Weights of a small GPT-style language model, trained from scratch on English Wikipedia.
Size: MLP 576 SwiGLU, vocabulary 4096, 8.62M parameters.
Architecture: no biases in attention or MLP, untied embeddings.
Training: a variant of Adam for these matrices, 512M tokens.
MLP neurons of a small language model. Each row is named by its layer, matrix (gate and up: input weights) and neuron, and shows model dimensions 112-207. Each number is 500 + 50 x the weight over its row's rms, rounded and kept within 0 to 999. Numbers have three digits each. A neuron's up and down rows have the sign that makes its largest values positive.
After each neuron's rows, "fires after" lists the tokens most often just before its 100 highest values on Wikipedia text that the model never trained on.

L3.gate7:490575470468566555597457500556446443583457514569514379496502409428514434564602469385480465593536544546438490499572461485485540488494462492447493556550525554424473481514528494460607456530458506495474514582512558471517505505529428459468416544450469411494417426502497489585461493573512487456
L3.up7:494526484464483522548490507464505467630449461494481479502512430547462519521556429485555502506434531525519489558435546564528447480473410564519484477541503503497594441517506425489440434414467455464418442531535572450483528515497584535484416471459533549492523557533502406443374435553536596442
fires after: " the", " The", "'s", " its", " his"

L6.gate153:512556485478388535502488414620470471523483451539561503433506566606496476504591417426525366500470505503616540363507591456550466590557423408501509469543474473531461472518447501411517370441580448456517522576532612459518415425482510437480501477497509483481548524503461574483433484584434533507
L6.up153:437516522496524472523491589467363528451516462542564581459461445500574448484504425421536474496605491451525426435517505418503496431576528452489564523486498528439505543498550554505554368474422399487483399476593555550586546522509561474438481585523460501429533485524339490449439473632483552549
fires after: ",", "eg", "oc", "ure", ".,", "tern"

L6.gate281:466542496528418560472519567485470533449524533532485513495526458445535525492404507509487510472467545505495553466491567474477484509533493535527579480535510649488497486602522432463495527381600450591576438445523522471539455590537528546508407473498605467440431453558432520450502550455444400397
L6.up281:454544465518470437544452584477445504528573459583428423484510478509456554496432491545536597607464501561484422549484571515428567526395500559449432515529510422499522513530472452549533532505509511478624514517476546403468463475513508422543405567525440471536513559484418461470468449510547534568
fires after: " D", " d", " en", "D"

L6.gate148:400491485532470510480425456444444514561469356529559502558431475446491470427526505544557523472518557504587470474459575519544448528495512541623596455422509533483423522532515532434469494507532454512459491471437499485536555599504451579472479423476464549495464538493572564405460519519466467501
L6.up148:442560423555534507453461547424563480559490533531591468471494556472465500398511530528479433435439523504487530499406534511608503505403419483542477504463454488483466567502483547454531536434477480501478486550510495432548512500554512607451488380470443593418450489538561466494441510557494518586
fires after: "y", " G", " S", "a", "h"

L6.gate57:456484639437504508440469491490484494494551430533528504535519458537544543460448532502438486520491444431497423531578554573560545423535494385484546468549479502530433486519494485460453457437519556493503510502449430507559407531451514545476500466512530468473598572472476520413501601495466518416
L6.up57:441558544410477608437417511563443524490503433504467579506505487566499488530481468534487450452546472623547561528618375505504426540509519538454478479540513555542480491436458470427442530505515407449472516494529513539524444459478549498601411534508569508501502504596429514465432475541506501456
fires after: "–", "-", " h", " ar", "res", " al"

L6.gate465:581516518507456606474559499479487499597547526456538493463515451542420464450590499506535522488437503500513520550526432501420466516572529552512539364502441604480515532480428470579486557456486486601411560590518467466551516459501575376516615461543508522511465470479610520449573516534456435472
L6.up465:445571562455537526560447496499522427414464461487550535536513499507491441503450419526582446399501497464520527570541462646523572523482533520486458603529595596553510533490517483513373472493602546515499626460533536447595563479537439459450502514456562554486522643466539463484470454470602488543
fires after: " ", "-", " re", " te"

L6.gate358:494497495461546533492494472613534504409427536489494446570451534454548490517408475468503477488474492516438559546530576519488538495502454545564521501538402479434478574482492453540451570420583528553485449453481577449557530528473444548574431447491529483510489587461571489406537574514481352483
L6.up358:531578473520551447578513485456593577564495528437446525543487510513493537398529444508519606382544463517433601454491509477495501468530421596457485555408445455464618564477450530466622460527473562463548580481476532561466489546500502526415505433380452412441400517496516523439447458451389495493
fires after: " D", " P", " Tem", " T", " Mad", " War"

L3.gate544:443565559588562522561458574499450567420470467445494527547530409526554544467554394567513505575481504500457414493464485474473551516421448483437574539462503471559483551530497340516481419457544386554547526466504517488524518509477513626569444441424488548488539461513511534608466529479421481512
L3.up544:394554481469552494536431516433520505532422457530482584402534521656471514502605515505463547563471571426559493467500566544456528553476475499450482581519467460554483485524519493487529474496628467512431495450474479488517426529433502535509435464484493494497478392572523604572515498468486471485
fires after: "|"

L3.gate337:417524485503469449525490456451491528494554437480511454476603420461427392523484554489509389563534523504529453518460496594580477481520532449470595502530571448421517440487515530585569496453481532530512578482487445530564500515610537531452520472484459438518499585509456506421517420525515425452
L3.up337:512523486411531543540431476456523431521561440525505534441489538435468540491491478477426414425545530576399439363524481521531422481492464534464400491591496456428479530480578564458528413581533504522454501538498480572537467567526498515381486562502488379574525497559489456457485458476468544498
fires after: " Che", " Ad", "enc", " El", "E", " con"

L8.gate538:451446500532590472539546507525410440408492479453622600577490512587523483410487458449499466610462474496430513411479506558478550498456449493554484498403525515458473446521486533468441514494553503494539511414563499498421572458527585540469561515512525499541569620519477534544525499458468501505
L8.up538:526495560461528487558399548578457596495521399445530524575442599566467459494506554504481496434499547472423442512433406532545599443517422402512551463480512588522469569450466467478581547630455549470511577464517479427490443439539480558421607501501467537524573549546499488560544482533502506451
fires after: "|", " p", " Sc", " sc"